{
  "n_layer": 10,
  "d_model": 160,
  "n_head": 5,
  "n_kv_head": 5,
  "head_dim": 32,
  "d_mlp": 640,
  "vocab_size": 4096,
  "activation": "tanh_gelu",
  "norm": "layernorm",
  "norm_place": "pre",
  "norm_eps": 1e-05,
  "positions": "learned",
  "qk_norm": false,
  "attn_scale": 0.177,
  "bias": "all",
  "tie_embeddings": true,
  "parallel_block": true,
  "init": "trunc",
  "init_std_qkv": 0.0601,
  "init_std_o": 0.0134,
  "init_std_up": 0.0601,
  "init_std_down": 0.00672,
  "optimizer": "muon_variant",
  "lr": 0.00896,
  "lr_mult_o": 4.0,
  "beta1": 0.95,
  "lr_head": 0.00527,
  "grad_clip": 1.0,
  "warmup_steps": 200,
  "schedule": "wsd",
  "decay_fraction": 1.0,
  "decay_shape": "linear",
  "final_lr_fraction": 0.05,
  "batch_tokens": 16384,
  "seq_len": 1024,
  "doc_mask": true,
  "train_tokens": 109400000,
  "steps": 6678,
  "dataset": "wikipedia_en"
}
MLP neurons of a small language model. Each row is named by its layer, matrix (up: input weights) and neuron, and shows model dimensions 0-127. Each number is 200 + 20 x the weight over its row's rms, rounded and kept within 0 to 999.
Before each neuron's rows, "fires on" lists the tokens most often at its 100 highest values on Wikipedia text that the model never trained on.

fires on: "\"", "'", "’"
L3.up428,180,173,178,160,150,168,189,228,193,234,217,199,200,205,219,215,207,180,184,200,174,205,182,183,203,200,214,195,201,180,229,189,204,225,192,242,218,210,194,191,186,187,179,205,193,194,212,208,179,200,209,223,181,218,219,237,234,212,190,230,212,178,214,198,189,206,175,200,189,157,202,217,200,184,219,214,197,235,206,221,186,219,223,185,191,208,174,207,212,160,216,195,198,207,238,199,176,201,196,182,246,182,212,204,190,164,231,152,188,155,204,188,207,166,232,190,210,210,202,223,181,165,232,170,226,198,199,219

fires on: " f", " head", " cor", " b", "ant", " sub"
L3.up450,219,207,197,176,221,172,180,206,196,201,276,188,173,237,232,226,222,160,219,200,195,219,201,195,222,183,193,188,188,181,192,193,196,195,197,181,201,180,203,228,188,223,182,229,218,198,206,222,186,210,222,189,185,203,186,205,164,229,194,190,206,196,170,194,187,210,176,191,207,231,203,232,188,195,210,170,155,209,188,208,193,216,230,183,182,227,192,174,207,216,201,215,227,213,181,190,183,201,191,192,240,234,191,182,239,198,182,207,159,210,188,178,180,187,215,202,213,231,187,216,208,210,203,201,185,168,169,164

fires on: "-", " Kn"
L5.up166,197,237,191,210,197,174,202,206,199,212,199,205,210,227,235,165,215,236,186,215,212,178,198,238,203,177,173,181,180,207,234,192,208,166,219,194,169,195,209,192,218,192,186,201,173,203,214,234,216,184,169,183,176,229,229,205,197,214,199,208,195,189,139,177,190,227,228,223,186,193,204,192,174,174,205,228,209,231,240,176,160,219,180,182,201,205,235,212,232,190,231,213,169,189,171,205,197,196,170,212,198,196,207,202,182,199,202,223,192,215,194,209,240,186,243,186,197,224,199,167,222,177,208,206,211,193,181,184

fires on: " to", ";", "3", "on", "A", "2"
L5.up506,210,177,188,161,185,235,225,223,234,163,174,210,191,214,226,207,204,167,186,215,161,227,202,175,197,205,215,188,198,207,206,219,196,240,202,164,195,185,198,217,216,196,224,198,204,226,196,212,175,205,203,201,211,204,192,177,212,172,206,210,188,227,179,216,198,200,217,221,214,178,185,239,213,165,235,205,179,181,229,219,181,187,203,207,203,208,183,195,225,195,203,188,193,169,212,170,172,198,192,188,232,273,180,197,175,223,180,202,189,193,214,195,202,202,227,187,176,187,178,168,213,213,182,186,201,173,222,212

fires on: " he", "the", " un", " we", " no", " The"
L5.up40,227,219,189,207,206,180,209,189,185,231,166,176,217,180,212,178,185,215,184,227,223,208,195,214,234,207,224,206,217,203,225,178,194,197,188,179,232,206,202,180,204,234,199,217,234,188,186,196,205,230,192,209,208,200,176,171,185,210,195,205,193,185,186,220,160,242,164,168,163,216,175,211,172,223,212,194,216,207,230,205,203,206,171,174,186,191,176,172,195,200,206,215,211,211,192,203,203,207,198,204,174,198,210,175,199,223,227,193,226,205,173,203,231,199,211,193,223,199,185,166,206,240,197,202,188,234,197,216

fires on: " con", " l", " le", " fl", " Christ", " fin"
L3.up583,213,226,200,176,207,204,180,216,173,192,209,162,198,213,210,194,191,218,221,206,189,196,221,161,215,165,180,196,199,191,220,180,170,195,233,242,226,173,188,206,198,196,207,221,223,213,200,246,202,207,216,172,156,176,223,176,155,198,174,189,191,250,200,166,203,188,207,167,193,205,213,202,201,182,212,182,201,203,228,176,188,177,218,192,171,186,202,222,206,202,188,235,213,228,176,167,176,202,193,212,220,177,192,232,205,223,220,192,171,206,202,206,211,214,209,185,204,193,178,200,235,210,226,220,205,235,197,179

fires on: "-", "v", " st", "up", "x", "z"
L5.up567,169,206,191,188,209,170,213,222,203,210,187,195,190,216,155,195,191,194,189,217,179,186,175,221,211,195,178,212,211,173,208,229,183,184,221,213,188,208,200,173,190,201,205,169,190,226,194,187,195,192,223,191,204,170,174,236,222,185,203,199,180,207,206,165,247,192,193,225,211,175,199,212,212,222,210,200,179,207,209,148,218,203,208,214,224,181,181,174,198,192,195,229,210,191,212,180,194,189,190,215,189,207,176,245,198,189,191,214,208,219,199,203,203,183,189,232,237,216,192,221,190,232,208,227,225,206,198,205

fires on: " def", " all", " repl", " Def"
L3.up480,218,212,202,205,217,186,245,206,203,184,174,201,186,209,219,198,219,156,150,212,166,168,216,187,181,208,198,169,177,205,184,200,201,187,216,220,217,205,198,202,195,208,209,217,203,188,183,232,209,229,208,209,206,192,216,222,142,227,244,176,203,198,222,215,200,200,179,215,197,194,226,204,190,170,183,213,207,218,187,200,198,191,201,194,207,210,193,153,213,182,222,180,196,199,200,200,215,219,185,187,188,212,184,227,170,167,241,208,190,204,218,199,193,187,196,219,196,235,190,176,229,188,180,229,210,198,221,270

fires on: "'", " o", " h", " y", " bec", " with"
L5.up372,200,214,195,206,180,211,185,181,175,180,174,235,220,189,208,216,203,210,214,212,226,198,195,216,177,194,198,173,233,224,199,197,230,196,186,178,203,182,183,173,239,193,197,222,230,164,197,191,219,219,239,192,212,191,203,204,190,185,208,209,207,193,216,207,224,178,227,245,183,189,192,206,222,209,186,187,163,197,224,200,213,177,184,191,208,179,215,225,155,168,184,197,222,222,224,219,214,199,207,232,178,177,191,207,165,232,239,207,188,240,216,202,256,195,171,209,216,186,165,191,213,192,176,208,170,226,212,174

fires on: "5", "8", "0", "6", " ", "7"
L3.up204,206,156,225,229,195,194,210,200,201,200,208,173,231,195,164,192,214,155,237,207,229,216,182,228,206,246,184,207,198,170,184,222,212,174,203,208,223,218,176,186,214,169,209,173,185,202,199,207,171,207,210,203,256,225,238,223,214,161,192,214,200,168,207,215,185,196,207,193,176,211,185,223,206,226,211,225,197,234,197,196,242,193,235,185,198,233,185,175,179,211,221,204,181,185,214,225,219,217,179,196,192,190,187,156,183,207,209,205,215,192,195,178,185,200,184,210,188,180,221,241,186,196,195,167,187,189,170,204

fires on: ".", "\n", "\"."
L6.up355,225,224,187,207,208,195,190,193,161,208,176,211,232,193,186,222,184,205,222,227,186,203,200,201,203,205,206,185,214,181,198,165,173,219,198,212,203,161,181,175,194,215,197,249,137,178,172,214,206,216,197,190,240,236,224,227,231,217,193,213,175,209,185,199,196,214,209,175,191,242,227,170,205,185,202,213,175,180,237,179,184,175,247,199,200,208,192,226,226,197,176,202,185,201,198,180,228,185,222,198,245,175,208,212,201,225,208,169,194,197,187,161,165,203,179,165,194,204,182,186,237,225,192,235,170,178,196,196

fires on: "'", " its", " his"
L3.up562,215,176,247,174,209,154,183,210,203,233,194,207,221,186,199,221,179,186,211,216,196,207,170,231,212,201,199,192,178,206,202,158,227,180,182,223,242,219,213,216,180,215,169,198,191,178,195,215,175,172,189,220,224,184,188,220,200,209,199,240,207,206,205,230,199,206,183,193,199,189,185,198,154,230,190,197,206,198,198,192,193,220,196,229,214,195,192,195,204,178,236,240,208,187,231,189,204,214,205,196,226,221,209,153,185,225,219,174,201,215,208,179,190,186,193,195,193,231,163,181,194,183,221,195,162,207,187,200

fires on: "|", " Th", " The", " T"
L3.up556,163,210,208,148,193,181,226,185,202,205,183,195,209,210,210,221,207,215,200,192,198,199,206,248,166,204,175,185,221,228,218,188,220,195,213,167,195,183,247,155,207,236,198,207,185,186,196,226,186,165,191,210,196,209,204,213,211,208,195,219,205,220,203,196,182,189,244,237,239,163,194,224,190,175,216,168,175,216,236,178,193,209,199,202,209,175,192,240,221,187,215,225,225,177,180,218,254,240,171,161,185,174,193,201,206,222,151,204,193,192,200,184,186,200,216,209,190,217,200,199,196,218,218,197,194,214,173,223

fires on: " f", " h", " led", " took", "rew", " the"
L3.up30,192,180,203,222,197,210,215,187,177,178,232,242,179,219,200,200,193,180,223,224,168,217,178,225,185,182,236,198,188,170,210,150,202,185,173,165,217,235,216,162,234,217,184,228,196,202,198,153,176,221,196,201,184,160,225,183,161,201,182,222,211,209,179,207,236,177,164,189,204,182,228,208,186,220,229,207,190,195,227,191,180,201,210,215,215,199,169,193,231,227,198,232,200,163,192,209,213,215,194,237,193,192,224,212,170,206,197,227,180,216,209,180,194,190,222,188,222,185,189,198,174,235,197,186,180,183,185,225

fires on: "S", "W", "em", "K", "B"
L6.up507,195,221,223,187,194,162,225,205,201,179,182,204,197,190,206,212,234,188,202,187,222,198,185,214,178,167,224,219,215,192,218,205,216,224,195,195,214,197,175,224,235,188,180,187,195,168,180,210,192,182,189,178,181,181,189,180,155,170,186,170,179,208,150,209,193,225,216,250,184,180,193,204,198,231,175,175,175,192,192,235,202,207,227,210,182,206,210,220,235,193,210,200,196,183,193,207,192,183,225,205,179,224,205,230,240,171,237,184,184,171,219,225,189,203,189,187,187,191,210,200,231,195,198,215,194,170,221,167

fires on: " R", " D"
L6.up175,250,144,204,198,238,197,199,174,198,210,208,178,212,230,191,199,215,173,202,203,212,188,184,230,224,236,172,179,197,211,179,239,180,200,200,227,219,205,200,196,164,193,222,232,191,200,204,212,185,199,179,193,179,185,187,213,227,158,229,205,204,178,169,183,217,206,162,196,188,194,209,175,135,217,207,191,204,186,207,199,182,191,171,185,170,225,171,206,216,218,222,177,197,180,183,205,171,198,207,201,173,216,214,202,201,198,216,229,218,209,187,217,200,200,208,188,215,196,177,190,216,183,229,211,179,202,211,191

fires on: " ", "hel"
L5.up243,220,193,227,180,173,174,199,176,200,211,239,154,186,254,213,236,171,192,211,226,201,234,190,219,204,197,201,190,206,202,185,192,197,192,244,221,202,191,198,208,172,204,204,172,198,156,214,223,207,223,206,223,168,205,236,219,179,181,197,199,183,211,192,215,168,199,204,213,194,172,183,198,215,181,175,210,193,178,182,178,207,211,209,218,187,192,178,176,226,217,211,193,173,224,196,216,190,189,187,202,193,182,206,176,211,184,205,221,224,195,191,194,211,205,216,212,211,195,236,215,233,166,250,200,172,212,221,210

fires on: " as", "\"", "qu", "in", "m"
L6.up65,184,215,188,182,218,220,207,171,223,202,204,204,211,178,217,205,190,202,180,195,204,164,253,174,185,212,244,183,205,161,156,200,195,185,214,192,215,228,187,199,193,170,198,162,213,186,175,200,217,185,196,211,188,197,195,245,207,204,220,224,168,197,247,227,201,216,170,212,172,203,194,208,211,216,232,187,221,197,220,185,182,212,169,223,223,158,202,191,198,223,231,202,188,233,172,230,200,179,199,189,217,179,171,215,174,206,229,166,217,186,226,197,203,217,196,205,193,187,195,223,188,206,207,224,185,215,211,214

fires on: " to", " De", " de", " Di", " cle", " World"
L3.up157,204,202,182,197,208,199,198,235,203,189,219,180,193,207,234,244,188,177,211,212,164,187,209,157,203,188,183,192,183,188,190,179,204,212,198,183,221,225,229,195,226,199,191,217,192,185,198,218,185,211,194,187,196,192,228,209,196,225,213,174,207,204,187,189,225,182,161,190,222,191,234,199,189,210,207,211,188,185,204,197,201,199,187,205,230,217,221,172,205,211,230,223,226,189,178,176,180,190,159,152,246,175,203,210,213,197,182,191,258,180,182,207,187,227,170,219,184,256,201,215,229,193,190,211,210,188,181,177

fires on: " Ch", " ph", " ch", " B"
L5.up290,194,231,234,220,184,187,185,215,203,189,225,177,199,196,202,156,233,201,188,180,223,214,220,191,204,183,189,162,223,196,198,222,202,194,230,171,177,170,176,148,193,207,188,215,192,196,187,241,208,211,214,222,211,181,213,247,202,192,193,197,204,216,195,240,183,205,191,197,203,236,200,173,176,226,217,148,218,211,221,209,175,188,219,189,187,197,192,198,196,204,185,186,168,225,211,201,177,243,202,148,202,195,227,194,197,203,177,197,212,167,222,214,169,200,203,198,176,209,207,229,189,200,212,226,231,197,199,195

fires on: " f", " h", " pl", " b", " World", "American"
L3.up165,225,227,193,169,194,193,178,224,198,225,210,194,204,221,205,204,216,161,221,205,199,195,185,207,197,181,221,189,217,198,199,181,247,193,207,181,207,198,226,199,225,224,210,193,201,203,213,194,189,233,175,183,188,174,153,195,153,176,192,222,189,206,194,222,241,239,186,154,212,184,207,206,201,192,219,195,227,198,178,212,218,204,210,197,238,207,174,201,237,218,204,239,232,213,205,227,169,216,181,182,204,219,180,179,207,197,180,195,193,223,177,182,175,180,233,185,202,234,216,205,226,207,168,211,194,190,196,189

fires on: " the", " place", " L", "ensity", "als", " r"
L3.up512,188,172,206,178,215,222,212,194,232,197,221,183,234,194,208,200,178,214,224,221,178,185,197,184,195,222,157,188,194,190,174,225,196,199,207,194,203,170,215,152,195,227,172,201,232,166,221,179,222,208,206,220,204,235,190,226,199,187,227,202,159,210,179,213,207,203,198,208,224,196,218,196,192,132,212,215,230,183,210,182,188,216,178,196,211,188,199,200,201,213,196,194,185,213,202,205,186,212,194,179,189,187,212,240,260,224,181,164,181,207,198,220,201,187,207,209,171,162,187,226,195,214,212,184,182,197,196,187

fires on: " dr", " dis", " gen", " acc", "Cl", " doc"
L3.up482,213,183,221,179,173,153,184,220,236,200,197,232,201,191,204,221,208,197,201,191,209,205,208,227,179,184,211,183,171,222,185,195,184,201,197,185,185,205,204,210,174,170,207,181,186,218,197,168,175,220,202,204,173,214,198,209,199,197,207,223,184,203,193,197,195,205,175,233,185,206,183,193,186,207,174,205,201,179,196,232,164,186,191,232,192,186,221,217,197,208,188,171,227,203,189,245,178,213,207,190,212,172,232,139,192,208,209,205,245,185,177,189,209,229,193,199,221,210,200,211,176,124,220,198,193,195,205,216

fires on: " ", "th", "-", " S", " Th"
L5.up59,189,170,246,233,188,156,185,189,203,199,232,165,215,203,194,192,208,211,194,218,231,220,187,240,196,176,219,171,162,215,181,198,185,203,222,191,211,219,213,211,210,185,201,216,226,196,189,204,163,186,179,225,174,156,231,214,219,203,204,208,187,203,189,219,207,208,215,216,186,203,241,181,214,182,188,224,189,214,232,198,179,219,208,188,166,194,189,195,204,207,223,150,192,200,194,231,199,186,192,221,215,182,197,177,219,191,237,197,187,206,204,169,202,205,173,168,211,170,230,197,168,209,171,201,214,186,228,218

fires on: " de", " del", " con", " in", " to"
L6.up59,190,213,190,205,178,196,199,222,163,170,220,198,202,235,204,219,191,196,195,212,208,199,219,176,202,173,222,213,175,187,175,176,199,229,253,192,213,208,180,193,208,213,221,202,169,212,179,206,179,239,173,215,193,202,192,185,188,218,214,175,174,196,193,172,182,194,211,205,188,173,199,173,198,222,217,222,164,207,211,206,173,189,228,179,182,203,231,214,167,188,224,197,196,186,174,240,170,190,207,161,213,185,201,202,221,212,219,218,218,211,192,212,224,222,240,209,203,194,182,158,196,183,207,199,223,194,195,170

fires on: "0", "2", "w", " ", " of", "1"
L5.up356,197,167,196,163,182,187,205,199,200,163,210,219,206,231,186,224,181,188,182,215,211,190,164,203,201,213,206,194,240,199,229,193,194,211,206,195,228,202,146,218,202,193,232,181,160,222,208,207,178,196,150,157,194,189,206,197,172,181,227,212,262,182,183,199,206,231,225,208,204,186,189,179,198,226,226,231,217,191,218,165,180,210,185,228,189,227,204,197,186,221,223,209,190,207,215,203,212,199,166,174,195,191,177,216,188,193,197,212,216,200,227,180,189,193,196,201,182,185,217,183,223,210,225,180,186,200,206,181

fires on: " y", "Y", " Y", "y", "ky", "ity"
L3.up33,200,216,210,176,185,200,200,217,202,174,196,180,208,184,228,208,212,222,233,173,183,188,212,236,188,166,231,196,201,189,210,158,204,223,202,231,206,188,179,222,202,162,183,189,190,189,200,210,203,194,195,152,214,189,200,187,196,250,181,245,204,167,205,225,217,225,192,234,205,248,211,169,202,240,201,200,177,199,216,215,195,192,214,181,180,184,201,204,215,189,169,212,201,189,212,201,209,206,192,248,211,222,185,186,168,189,195,140,191,240,196,181,212,209,218,199,216,194,218,206,210,217,153,217,208,212,184,235

fires on: " Pr", " pr", " br", " str", "pr"
L3.up60,197,246,230,186,179,196,197,165,202,174,189,173,213,185,205,194,218,198,215,168,208,198,195,217,216,177,186,225,157,196,186,218,173,232,223,228,165,199,227,212,176,235,211,180,203,178,196,209,189,169,216,217,206,187,224,204,215,180,187,193,181,171,199,185,208,142,208,233,177,194,215,205,201,205,213,200,208,184,213,215,189,195,195,217,224,178,202,245,177,221,187,196,193,180,204,227,203,182,201,180,231,194,222,187,197,213,222,179,187,170,176,194,204,196,212,217,240,220,230,186,213,174,184,236,210,200,206,151

fires on: "-", "1", "0", "3"
L6.up605,189,186,193,173,169,187,235,149,194,197,184,206,198,188,204,231,175,246,184,205,193,199,188,211,190,223,198,190,200,220,194,160,210,193,216,191,195,207,179,203,223,196,231,185,207,221,215,205,177,180,156,220,187,204,213,228,213,208,259,220,208,209,160,230,185,191,207,216,193,204,148,225,219,173,221,186,239,195,209,212,200,196,164,200,187,230,180,231,205,205,195,187,207,186,233,187,168,221,177,209,219,227,169,212,239,197,186,209,207,212,200,196,170,184,205,213,194,217,197,227,171,239,234,198,164,202,182,201

fires on: "=", " place", "se", " code", "ensity", "ST"
L3.up147,209,191,210,187,179,226,222,207,244,200,203,186,191,193,220,205,197,164,215,182,198,189,192,192,193,235,196,218,198,225,157,235,217,190,225,192,202,177,180,180,202,202,152,222,174,171,211,199,184,220,209,159,189,219,157,185,181,175,167,197,166,213,228,226,199,199,179,200,208,182,180,191,208,177,198,181,204,225,178,209,215,223,173,190,174,189,224,213,196,244,216,204,178,213,207,202,210,212,223,225,221,197,186,204,195,196,207,198,209,225,167,195,195,204,173,205,164,203,192,241,201,216,190,185,213,227,212,258

fires on: ",", " La", " de", " del", " la"
L3.up179,211,212,202,201,161,165,218,190,209,163,206,208,218,204,199,203,188,164,184,185,204,170,178,165,199,224,187,219,218,156,173,191,180,234,219,230,194,211,214,199,224,215,161,189,195,207,221,187,208,226,154,237,187,200,170,208,152,175,194,204,218,229,187,194,202,178,205,224,186,184,188,165,189,199,230,198,226,189,213,217,181,211,210,188,218,226,209,222,212,198,220,189,186,209,160,225,195,201,202,201,194,194,247,235,198,190,205,179,205,224,191,227,166,228,171,179,189,199,211,206,189,194,214,179,190,201,205,196

fires on: "0", " tem", " as"
L6.up4,200,204,171,202,201,208,205,199,167,216,196,209,223,189,195,203,180,180,206,193,227,203,229,205,181,204,189,192,173,222,200,183,210,204,230,174,208,218,170,204,200,192,211,183,203,179,230,181,217,183,226,215,184,215,215,225,246,191,188,212,181,193,222,208,245,163,172,214,183,221,190,202,244,177,236,198,174,212,194,206,201,199,214,197,184,195,182,164,162,155,217,205,183,232,208,155,238,165,177,175,192,196,220,192,185,210,222,193,178,199,226,184,220,231,179,179,221,204,229,198,205,201,211,224,190,185,208,193

fires on: "-", " ", "5", "3", "4", "ed"
L5.up269,164,185,211,227,170,190,201,180,215,209,217,178,191,235,212,203,206,201,215,205,201,178,215,227,182,206,194,221,194,176,182,177,208,225,207,163,222,218,149,181,172,168,219,207,187,235,190,163,168,182,229,172,201,195,213,207,232,211,212,200,200,216,224,222,236,183,208,186,197,207,214,167,196,245,203,193,198,219,212,206,204,234,202,214,186,200,195,188,196,216,193,190,182,165,151,202,191,194,174,169,207,199,207,192,265,198,167,195,203,190,196,183,175,202,158,180,154,188,208,229,224,187,201,185,197,181,207,192

fires on: " G", " R", " sc"
L3.up597,185,210,193,213,221,192,219,199,213,220,191,191,209,220,218,186,214,168,172,178,193,190,191,191,215,213,158,169,218,205,188,220,241,193,223,212,209,213,204,189,217,200,223,219,187,178,176,173,217,205,177,218,138,177,246,220,179,178,200,204,205,173,163,205,199,175,190,210,252,202,203,148,185,202,214,207,218,205,191,178,231,202,214,200,188,244,190,213,237,183,212,221,225,190,222,194,190,175,203,225,193,241,209,192,205,183,181,205,220,233,197,183,183,198,198,220,218,186,216,212,178,174,205,195,207,206,189,188

fires on: "-", "5", "v", "em", "7"
L5.up188,174,228,160,226,180,167,234,202,196,229,205,226,202,217,219,181,189,175,160,224,190,227,191,209,188,208,211,206,205,159,184,210,210,186,209,217,180,210,204,180,243,219,230,188,181,194,193,201,241,213,201,169,217,198,217,216,240,186,192,218,169,201,199,209,202,216,189,203,194,171,179,197,220,227,187,193,188,216,205,201,164,181,221,202,186,194,187,181,245,184,203,188,171,195,218,185,196,206,179,226,194,177,186,224,186,196,195,216,185,207,222,167,192,183,178,193,198,154,223,220,208,231,176,235,224,151,207,197

fires on: " ", " con", " test"
L5.up525,180,230,206,204,213,165,191,179,244,194,188,188,171,220,201,218,234,218,194,194,172,180,227,199,211,199,167,200,200,153,192,194,201,215,222,217,214,185,218,167,179,193,207,217,227,218,175,276,235,191,214,176,172,206,220,198,158,182,171,177,210,205,182,196,196,214,219,212,164,204,187,186,166,158,214,219,194,211,173,180,194,180,179,206,219,160,171,191,195,181,198,174,188,219,196,194,186,213,210,212,228,213,209,223,238,208,205,181,204,213,217,206,219,221,242,222,190,195,182,220,211,164,230,205,177,199,211,217

fires on: " film", " album", " aud", " films", " c", " music"
L3.up440,199,241,197,165,205,231,187,226,171,225,234,173,218,199,175,205,178,213,179,211,206,230,192,184,232,197,193,192,205,200,231,206,208,220,224,219,216,189,208,158,217,190,156,196,186,192,204,212,208,193,200,200,208,190,220,182,174,202,215,212,200,201,200,208,205,208,206,257,206,181,247,224,203,208,225,148,214,188,195,186,198,160,197,226,171,222,194,196,181,212,224,209,198,207,200,215,206,208,166,212,178,196,184,167,205,223,177,183,190,215,199,172,204,218,230,148,191,173,189,214,205,188,205,194,192,179,213,213

fires on: " ", "–", "0", "-", "s", "p"
L6.up280,193,172,182,208,177,213,195,215,201,205,229,173,192,206,222,212,191,190,207,170,187,209,205,194,207,191,167,181,198,197,220,197,192,194,209,249,188,161,254,168,203,233,164,173,188,199,222,229,195,209,208,212,167,202,216,202,178,212,158,218,201,213,192,208,211,211,163,219,211,203,187,207,167,182,177,240,195,224,224,205,213,213,195,183,220,202,193,199,176,171,208,182,185,175,209,220,194,212,197,186,209,211,183,195,191,209,196,238,219,201,220,203,223,224,206,213,165,170,158,207,171,174,225,184,231,227,187,200

fires on: "s", "ed", " Kn"
L5.up226,191,225,187,215,238,160,229,213,218,177,208,189,197,182,220,211,214,227,233,215,233,179,236,195,168,167,196,198,227,179,204,191,235,248,192,230,183,204,191,210,221,194,187,194,209,198,224,238,219,177,168,200,177,178,221,194,206,172,189,225,180,207,162,207,193,194,225,229,217,175,201,184,198,187,200,202,204,161,201,182,196,257,196,212,215,195,226,191,217,214,180,213,200,190,181,221,208,173,180,203,187,179,197,206,221,181,157,240,201,201,205,220,197,189,197,169,185,194,207,193,206,198,222,193,180,188,191,187

fires on: "0", "4", "1", ".", "ing", "8"
L5.up523,236,219,202,145,222,223,210,188,192,235,189,174,213,175,204,216,229,187,193,207,222,192,213,163,197,215,202,221,223,218,206,178,198,192,206,205,223,224,194,180,200,179,188,197,152,174,197,219,207,161,210,208,207,204,194,221,229,203,158,207,212,218,214,223,176,208,200,189,181,209,214,198,199,197,186,240,200,212,190,185,169,224,205,213,182,195,175,217,166,219,197,173,191,196,226,201,228,199,183,192,226,184,147,189,200,185,214,213,207,212,193,185,166,207,213,196,169,175,170,202,236,207,201,196,215,192,209,165

fires on: " disc", " con", " Court", " Con", " law", "ment"
L3.up629,185,219,248,183,236,193,198,160,197,207,203,192,233,201,183,231,213,205,225,191,186,226,225,204,191,188,182,178,169,181,195,191,205,214,197,238,194,158,167,213,216,184,211,199,194,210,174,209,220,235,202,166,186,237,227,203,227,230,185,212,190,212,187,210,178,158,193,217,195,201,220,212,185,183,192,186,172,201,198,215,199,155,201,211,193,151,186,203,154,191,198,220,192,194,209,176,187,213,195,202,200,204,179,203,185,202,200,146,163,217,191,174,190,198,220,178,188,179,190,212,170,195,223,198,211,231,209,199

fires on: ".", " in", " |", "==", "===", " of"
L6.up263,177,207,229,223,232,181,197,206,237,227,172,202,201,199,218,208,189,189,221,217,221,188,225,205,202,199,202,167,206,211,182,211,183,202,198,215,192,164,201,198,201,189,207,242,171,232,230,218,197,214,217,217,199,198,211,222,198,204,215,201,184,183,179,197,229,172,246,192,165,203,170,152,179,176,178,186,179,191,200,159,161,187,235,204,217,200,185,212,226,181,196,212,187,185,184,195,214,188,213,155,189,167,234,199,201,214,216,218,221,203,158,189,168,187,198,202,181,185,206,238,225,219,206,208,189,171,194,195

fires on: "C", "M", "H", "S", "em", "E"
L5.up568,208,174,186,190,160,188,229,179,184,177,209,235,173,192,198,204,215,182,210,211,199,194,193,207,194,166,207,175,214,184,200,193,190,243,216,171,238,211,180,206,238,190,193,182,179,184,185,200,184,219,191,199,233,175,189,169,198,216,198,188,234,195,202,231,152,230,200,215,197,200,193,213,202,200,169,238,172,205,153,206,242,210,214,197,169,189,217,202,225,199,196,184,192,203,214,181,186,224,208,224,168,192,176,205,200,169,214,162,210,202,203,222,183,212,209,212,206,209,201,204,171,200,214,175,228,185,215,203

fires on: " f", " B", " b"
L3.up489,178,190,230,183,211,210,230,191,181,209,225,200,199,226,223,196,204,179,189,211,223,191,197,209,197,208,228,196,212,192,195,184,196,190,233,202,193,219,156,217,225,210,208,182,192,230,197,195,166,204,209,157,188,188,209,181,167,213,196,185,198,213,200,211,187,240,146,192,204,191,214,213,185,187,213,195,192,197,218,213,201,208,230,198,166,200,204,159,246,239,216,214,193,231,215,168,203,218,198,186,191,213,195,194,170,194,190,178,186,177,164,225,152,178,217,225,200,197,238,230,175,173,185,210,178,189,188,181

fires on: " ch", " gr", " tr", " Tr"
L3.up528,185,182,210,199,175,171,189,210,198,202,212,241,196,201,183,199,200,197,166,204,185,174,217,209,210,203,194,205,162,203,208,160,206,218,167,190,217,179,181,201,200,207,191,193,210,214,205,202,211,188,214,226,253,221,233,189,208,199,172,188,166,172,177,217,201,214,208,211,181,237,227,182,200,208,177,171,195,203,184,193,169,174,195,244,184,199,199,187,194,219,217,200,199,197,214,239,173,202,210,163,230,165,182,231,198,216,197,210,196,201,206,203,226,182,208,199,211,267,210,199,193,195,197,245,177,170,176,200

fires on: " an", " h", " y", " l", " et"
L6.up470,155,207,194,206,237,212,167,230,167,191,179,193,172,183,176,227,199,219,212,205,173,214,198,198,217,189,225,215,196,211,209,189,174,220,220,195,226,183,206,185,202,191,212,199,186,171,200,205,229,209,217,201,155,166,190,166,181,199,200,242,169,209,245,192,193,178,204,193,179,203,169,247,240,208,231,200,157,204,186,210,215,192,229,206,202,204,196,195,192,181,174,211,213,227,164,236,213,185,204,218,200,190,209,201,181,233,244,220,201,190,196,223,201,170,216,231,216,204,191,223,181,182,193,223,155,179,177,190

fires on: " it", " such", " them", "ferred", " known"
L3.up399,206,188,199,216,223,203,197,205,215,202,194,218,227,235,231,154,224,238,200,218,202,205,205,186,183,207,146,191,210,197,202,237,189,197,210,177,225,185,216,187,225,195,212,189,203,204,196,188,198,207,224,213,185,200,234,189,176,241,201,177,183,213,152,224,208,175,183,206,186,195,236,223,209,177,187,187,210,243,208,194,175,201,218,210,182,195,202,176,202,198,191,187,174,220,196,187,227,186,236,244,174,245,174,201,185,190,218,180,217,169,162,184,188,202,192,174,181,190,218,193,223,199,218,166,180,210,229,227